MLP neurons of a small language model. Each row is named by its layer, matrix (gate and up: input weights; down: output weights) and neuron, and shows model dimensions 96-223. Each number is 500 + 40 x the weight over its row's rms, rounded and kept within 0 to 999. Numbers have three digits each. A neuron's up and down rows have the sign that makes its largest values positive.
After each neuron's rows, "fires in" lists the words (lower case) most often at its 100 highest values on Wikipedia text that the model never trained on.

L8.gate59:488495509509450472490620494510538545527558570516530510460522493470535519416474443454451522483492559480493509550482444478441541512490483522487535493527438446470495495529502594522533575544511462521454480490513496478456575483582553516519507460577474535464505502475508555441511486518440489438485448500485476386538493542541582471496504507555525472609489511448498470521525480512575528517513
L8.up59:486441489551459499474469493511573544553557547462485519510500540486497488485499500456514536420561572472411554465534463484502523484468494448505577468485506473491491489473489486530522476498407465499548476522442576507485516512497465471449454474572443523518467536487534504475529498445421522434503523469453449448581469524533474498486518425550499433606432506544546439493513456491497518495542
L8.down59:552519554492522520516437451491453519475549567494498502513474593526524564475563495449557451478544561501415570469454528518401475514477471531533524497421518505566500522516493615510521458534505460467473480500495523526501494437409483548481454414528504471497481574476562486443461491497442615520472533403536519546497460521542546444519508533507454486459449457577559553480574491549474516505509
fires in: "june", "april", "september", "january", "december", "march"

L2.gate566:459489460511540539579461444511565460482536434584490541501489559539472537482491515501507484473580424451469484475484547522498494498509502463518590505486410523467470531533461443451569526476436540488463472508527514549489458463452555484471479501477543393530525475481531560489520500503430457563443502496516526547510459481486533428494479499567526462479466550575566562524539478481510440481484
L2.up566:503506566533495482585492509434500486529439457544529553517485554436459505534518518528475543477472455584535471564508518524557527540544498486521525482451488455434452537488500481500514544541500524521483530527470500485432546500395507472428534527537545469477511497423478469549644472579470434464492473509566550527470522544492502435426521520522541408510446531556505533481513417525544508442474
L2.down566:578490475589460442490491568522412462499481562489545515594577452583473540463474450538523479453473525514501515510553551491551487451513464579440485424446478483525491392519505447485434505523534509554439480484486484455481559469526482564470497475470529502554500494481614511492488462499560499517497508512502531588495590555449450540485507492473565558524514477522557520547501477544462507542484
fires in: "14", "15", "16", "13", "12"

L4.gate526:459515438495473549521512510512430477509419497556464496487415520483437518475500555431368523491531528585534527464506554517539461556554529488519516506546461462493496441491469438392551477524495441496490492498446543530438530553471489499515559495488484445537508485565518441487456544551537548508516556502503496468516513576576521527439490511447490574481482538450500500498490490486545501470477
L4.up526:546518531617447495572567531490467472585486545564471463456472468496467479564417509473469483538476540480478476526411441484485475534543459446522469545542463477479497510531490517518540430501507468508457504492507518543548507547437519468510524487459504424476558486485425419563506489494491531520581508508501495541467516490462471539471530573489511457472499500552473557452587517477448507484460
L4.down526:498521518457415460467492496499534546496472485501595554493473516509525540484485515493462471491467472552534522508474519534520472548536505439486488508572517508536416548465471475508454498499484536471476463532565576555531535488475471476465486440470516551548461597408480478477500452502480529497520553462576442569531515540531562491519519508402475454506462532454495498513439499456416460534475
fires in: "some", "these", "german", "military", "russian"

L12.gate270:450541562513545511456531439505549488488509502496512482550491524442556454545453532468444532481452490481489486469512507578497510457511437493496473470516497542477485541472473469423530465419471511570534428464537527525498505551461572584482455484421473423515515535536524542501507553484478478526503510533556446415520575498547452597508568502528493467581507484480431443447498501517529568550590
L12.up270:460487530443496548604474562455395477483492498531528449454486508543527568527520500521475558451472566521510501547558489482494497502490488428494484524523511564443518533476530537568452518473487478523526571499490519455444472488473479547507532521580551479462482502456426477438476479559578466524544517508496526524559634500477473509503489499491486544495526534471519494452496532564546568527501
L12.down270:504501480472506485503490449513444490468431499486553493569513527513540422515488494494516497618506499528509522423463487445475525519553530462524515536544544568476522470517475523487510475471403486560493521444580594457433422519429563473471457484473531507533521498472546538462544485516545453527480536564479494428433586473574498464502501496514551442527552512514528478538461492450500490487471
fires in: "most", "and", "more", "uefa", "newly"

L4.gate199:529530400510483491459551542498466532548433446510551487487547523494555574562452526398458462563518493484464530504480533501461460552603499416454480554496495473544552555547544540556542455401499532483477497543465560542477554479503527508426453525462519486523504486483487472533551563500571514435522384531461467459473493517567475531454468534439468510488548515532525485464483517447512461481465
L4.up199:546557522569500477478517489500514524468481396507574483481456472525469425512557529499478406520533535550457507517433445478546452511513501490482501526524554543510549481443550519481465544447470466540460493474460534449512511522446481509512502470550609522543523505532497500523506556513522555539496505487503489543495497464487469573490474615545491528499576537494461461460485479519485547478469
L4.down199:513548491514483499429477476436515504512491425494517549438454529481535484443500492481505464476512467536499541526466424482480444489502522488478493565554489474534468493499463529487525501479502480448434452463514456571510523537570491489488482465496525515589443421518460498518524564555576520538533526512487451569483579502532483532557530533523466469501471501531483490454570473488470547486430
fires in: "some", "any", "many", "military", "every", "one"

L3.gate398:495489567494518577500581539514505488532447531529447565517513500491527496501560426392520495472479536527437531500440461407525504491533535452491569476459548472466393474446564458454466553529508493512466505512531470505494513522450492564487474488476587553481510474486486461466499483453569464523451500507465558488439522518541498479516455486561493543537476529536476522466447462529452474523451
L3.up398:515489538495506566479535559486549556492492501537490539509529486463474466492533448464454559446509476544448600544529471507539520534558605473472527520517572475531495430428569530479514531517467582469509483459512503476493574434456479492435394498488489530533498402474498435442491483444553537527417426546511472528475428545459508529548508532544491462547479510481456494506436483506478474537520
L3.down398:502433528575527538498567480534482588464536556518521574502512473499454587505529489508447553501508485460433551530451521423421477528567603474471511512423520486475542495515526500447497598508450512499478518565473482466480521471512466460467461483521525571500553364479498496515481466538503463553521510486424517507509539543509466535498485586479521503492485531553467494603508498524442554427502
fires in: "died", "children", "family", "health", "information", "good"

L2.gate100:559497457488492460503459495436493516481476532466413532511539501564484483498535412457372466477469504483547419486523597483524565512458491515502514503532463509511601505485536463481396555472611472510543474513499444443497473481524383518507501521489440472473528525531607466515506536440553493466475528474550499469441493554434589488453542506514470450486521558491463458437460522457539446528492
L2.up100:555522551508547458496472457484471467547468505550420485501501543510476572440473502546389469518470476507500449485473603459576579515455496437521512485464477526497550461467532423482451541497521520462483448520562502477492476586448431435532529525490534504496404572496550425517578506522507529502489484452487524472450522561512522440467544526575553475499476551454553490453520511511572519507506
L2.down100:475518548536448435495534441447530488438541418483473477594514526520448570518526493494497491519466495538553477525485536440494582493477509508532524541517489590530559451521521482525481526552486535415494544538517439451553491494551541402551492490506491497537511534546517533525565539542466514566518485463513525522503509506470530424545566515536496486534535491512458508509417449461602491508441
fires in: "after", "for"

L5.gate252:511532497565562491571485558545448569482546479460523434549592483521519547472533514457569476521498486612502501494513483501492504535558446468453462556511462524496462480525491526588543533449466584511488557552513436552520560522508541509537528567470508455514521521522527528445512567498516512463549496554497518496525562518516476533490541531437464464508567533493502546509523547585444491510536
L5.up252:463484471484542522487485495515485617463522506501543500469490547579483448462535575487525505491385521463481541494455497515479582493481538496510462545485461488421504490488461510546453499436522541514465527534453496541492475463474502586521585486566566452532520480487487520543494516561527439415537510492522533472498535438494531569470501551429490424488507474522504471474527475504538509514495
L5.down252:532427476480540500522396539518413540472553495476537413453490510531467521478535500486519468564476481523507421498569482501527491453545555558489472497535423485413493470523471524537507418521501510532501552474547513567496505539433546521541468559493522454506516492499491541501502530472533451485535525558452452524515545478504520491444473503467418519557640508464507521489462568546473476524514
fires in: "most", "more"

L8.gate441:534480431496483625528469464475515479519474514498540534502473504494469524528456515552468504455555423512478428526479485581491499374552555518500429482540507441436483471498510469464505473510473517480496562550504553486454558472532499472480568453558515455471527443486476584527490556477465522548515490486491479494508528463542546612493458532484444478425487589491524465496480608563513484498571
L8.up441:448510443396503477499513500531462497441514534520435553505471504553403492488510540553508493551458495457575495522512505481502534471534418504467564509499493475512523553471457499427477544473518576476518471505487572526473462575505481455530505548452411562482426573544544520531532527507494462565488490529515538497536507422455473519532496496509594537483479590492497490470480586531577549541487
L8.down441:531542506518525477545483481473512475506513507531429465473518517549457470520536475463496483496490418597476483561486431508510492494607440463488481511507500460491431486492500397491473497491460597471511560522510467498570510483513473497491492494495587401468452502468515504469509480434538500491493471524429422526477575428531482506458500496485402507450544489493560514435492470567485402516535
fires in: "of", "top", "international", "price", "early"

L2.gate82:565538522546482509501486453485471490491563481529485553464479406511531535509520463515485508533477516447533407505457501513492544492471442512516505536430466480516543527466484411535474507443477522496546508482468490452382512559468532474555483509496500442522458502533493475510539519464505597490562483509508471538450502512451596477440558486476511497536453493609551472487492510531528468555532
L2.up82:570521498495489513508472530506493495556490441595543509520456512527456506559468477515463510519522565494513484507507523494549530487464533472508551525445488475547522442463507481509493519474533456540494509498411518495490533535479443565513571491466463511513448506536508511522503507499413499423552502532513523500537428519468539502451487518457497456474404512610507472497481459541522507568552
L2.down82:511468473392515472455529424440469522452470480548508511476445543440462533491589457444488505574507505529551483413554487541442505503515481522548518477561401449559483502562532486464423495480522477524433476499515542532494486513521440437505456516478487538468493491494445471571490460517546528499531498482593530449514516515505509463483469469515447543522438458519521485494536597494507471444498
fires in: "after", "when", "while"

L3.gate167:456463491470527546511554544552560419517490547498445529420564487533532542524465451471524473475510472444466538608498426433473550512442475540565486473503492487498422478488502470526526546530450496497484463506546482498496488478472591461521499532490546457467500455443438452459528429532605504505527482450502527461522543504530537512456423495472461473501500524524498497542534536534505478498573
L3.up167:495474464576489560471515585456543495497533456547502528524430495493474527550478503528489490457508522511442552480539470505469505511434510461589508481462460539530464496531502455511544529519556542505423450509516493584481529480457505502554505456496540532476488494506460472489489446546392510627516561504516498546558551469530497457506519514532494555547461527504484455618509523430450542506509
L3.down167:536515460454481495555512468538456481495540454521473535503534439568526534492467479564485450521517550442429541551498452476429568502455518547501507478494557558488440527514504439562570515545484517514434384479503475513548498491474550511484484513461525540527486421519564458456458412498506463518560489465491490550546489503551604506460528476504535503522408519484499443495540532507521508511534
fires in: "april", "july", "august", "canada", "victoria", "january"

L15.gate318:454529404511554437558537534513476508526491573550465452463505564457505548503432491501513513474452482564517508494518516469472557534454527502433425522505494513528452505507474541510492543498532534453472550415461473457477489457534552566497437495447430594544594541579494540499464491500474511497555559504500522473493536429484559477516513513590533448550502533425532565482448511501445566487562
L15.up318:498502476492538470609503474489454539438565525464512506477518543520533458508540498566490494553446559475445537497586443495511535538506453481496539548523501574517465524492500477532574442459505513371467499487452511484496534470424472467511520495494504485566496515555393487502442518517449439471494491525438497567463495427493540553510521548493498516527516493487569485521524535452516509514544
L15.down318:446499487538506382504473546544493511462494524516508515495507546565469460457527452537514520479491439511481428428540478495505526469524487496469479449496438529490517455530467551485569431525471492445509436439539510464520565459463494506535520477510496556541503468515565510512459537440460454479574570441494548548456546473465495504495514591472530602517479537486505486452522445518479523499538
fires in: "most", "in", "since", "by", "more"

L2.gate244:488490490504511508531614450524537479461455480547480511491481549518483567577545392489497508468526433515449457504494489474441416545529511500520545468522550542464529536563393488481500458565554464505550523568483510601516478442478478552494484480395496492489494474490512514508541500492460490538468463511520520519546495580461499530533455467406548569504458480502571514569474508428595518453442
L2.up244:500508509521567491519495455479557455518451532467512541503513567554447477516497404464418500461472478491452498527515515511400413538480385507498571492473471542530490597539438468525487513498511467552511554527545509549518429434489501546494579492506565492447446484541548463484504484546444515527572459530543521515530523474488556544526505444458497511510510497458562503529531439486542511490482
L2.down244:507544486484470482538529467458557474492509459526522460552583494534484516480484436557499495521501481459495511528413492476532471491513504486433600456446488564563490520549453513424522503535462555477527499480553500460615496458485458572431499442519484508470484434498528442508387488532611568448515562519493471539544502520523508507516519508472473500524489425540465445515546509468562470516507
fires in: "16", "2016", "116", "boston", "15", "1863"

L16.gate112:478525511519520483472502592484517484543520524490445429511479526469542490529484447425488586473551457543473492511530515530486505509437451458533494503445464400582490507508513485450475534542589524499529491450455542493526481468516506528444512465492474586471513474523479479491528530517405605513492585504508481478542494534513514566533545534425500493537546538464508549532536553435507543534566
L16.up112:423476499493484498562528520527491473462517505514506551570474483549578537530478479517492506468530484504522514483487521512508539540472524482461539470512530518540467471555589535507515556496436539479442462519445540517520482446450502515548516517504524547521503440512511474533527431482530450488460506552451473558553550501526393515523498504540555446538421564449498506538523522480517586447558
L16.down112:503417546509497433483473474471468523476529499473476437518502496491462532466498564421549514466557495514483493511539516516443443519495549520453482507510455550539469493549559572399535526560483544522541453462539575522553471485535506503478478424496455501421470485468504466549460484491448527505577512507558426509528504460503466497476529516561520509534477453527539523434505463484555490494523
fires in: "in", "by", "january", "of", "april", "december"

L3.gate51:572529491544532471530517554483457417499531458468490519543489444506441547466451556517503508458521535479506468542500563487388454606533445488487430481479430595536482540566539522512505448566488512463529508440515428529458429422519528487496511470501494482542537486541586569524512573492520568521454541549480481494507456523532431484388490504543523478487476540462515488530507519478498508510437
L3.up51:545476514570504571451488521523546475515488474476498532507518445486506524527479501445431519536485557471484457535416532514424510548501416474515494462507550552496486512555477525488502467458467520454452431481502491570523496488499494498490456447485571426560457520533530555561465579527602521540500459491483543566527538527498486569497557522494555497483500527501444520564517490441443490485513
L3.down51:507503512553475520445560500505486492541495519527492503380455522476497546561469567405484460517465530502492496505534556518442486504559436505506465454484546469534512507543512490511556437501442539481446468459518470573454475487486530452443528472570536434505449583537545462508460542422517482529547490529432503511526494593503397502477534468564488563526458482472483574440498437455513542518453
fires in: "some", "number", "these", "such", "cover"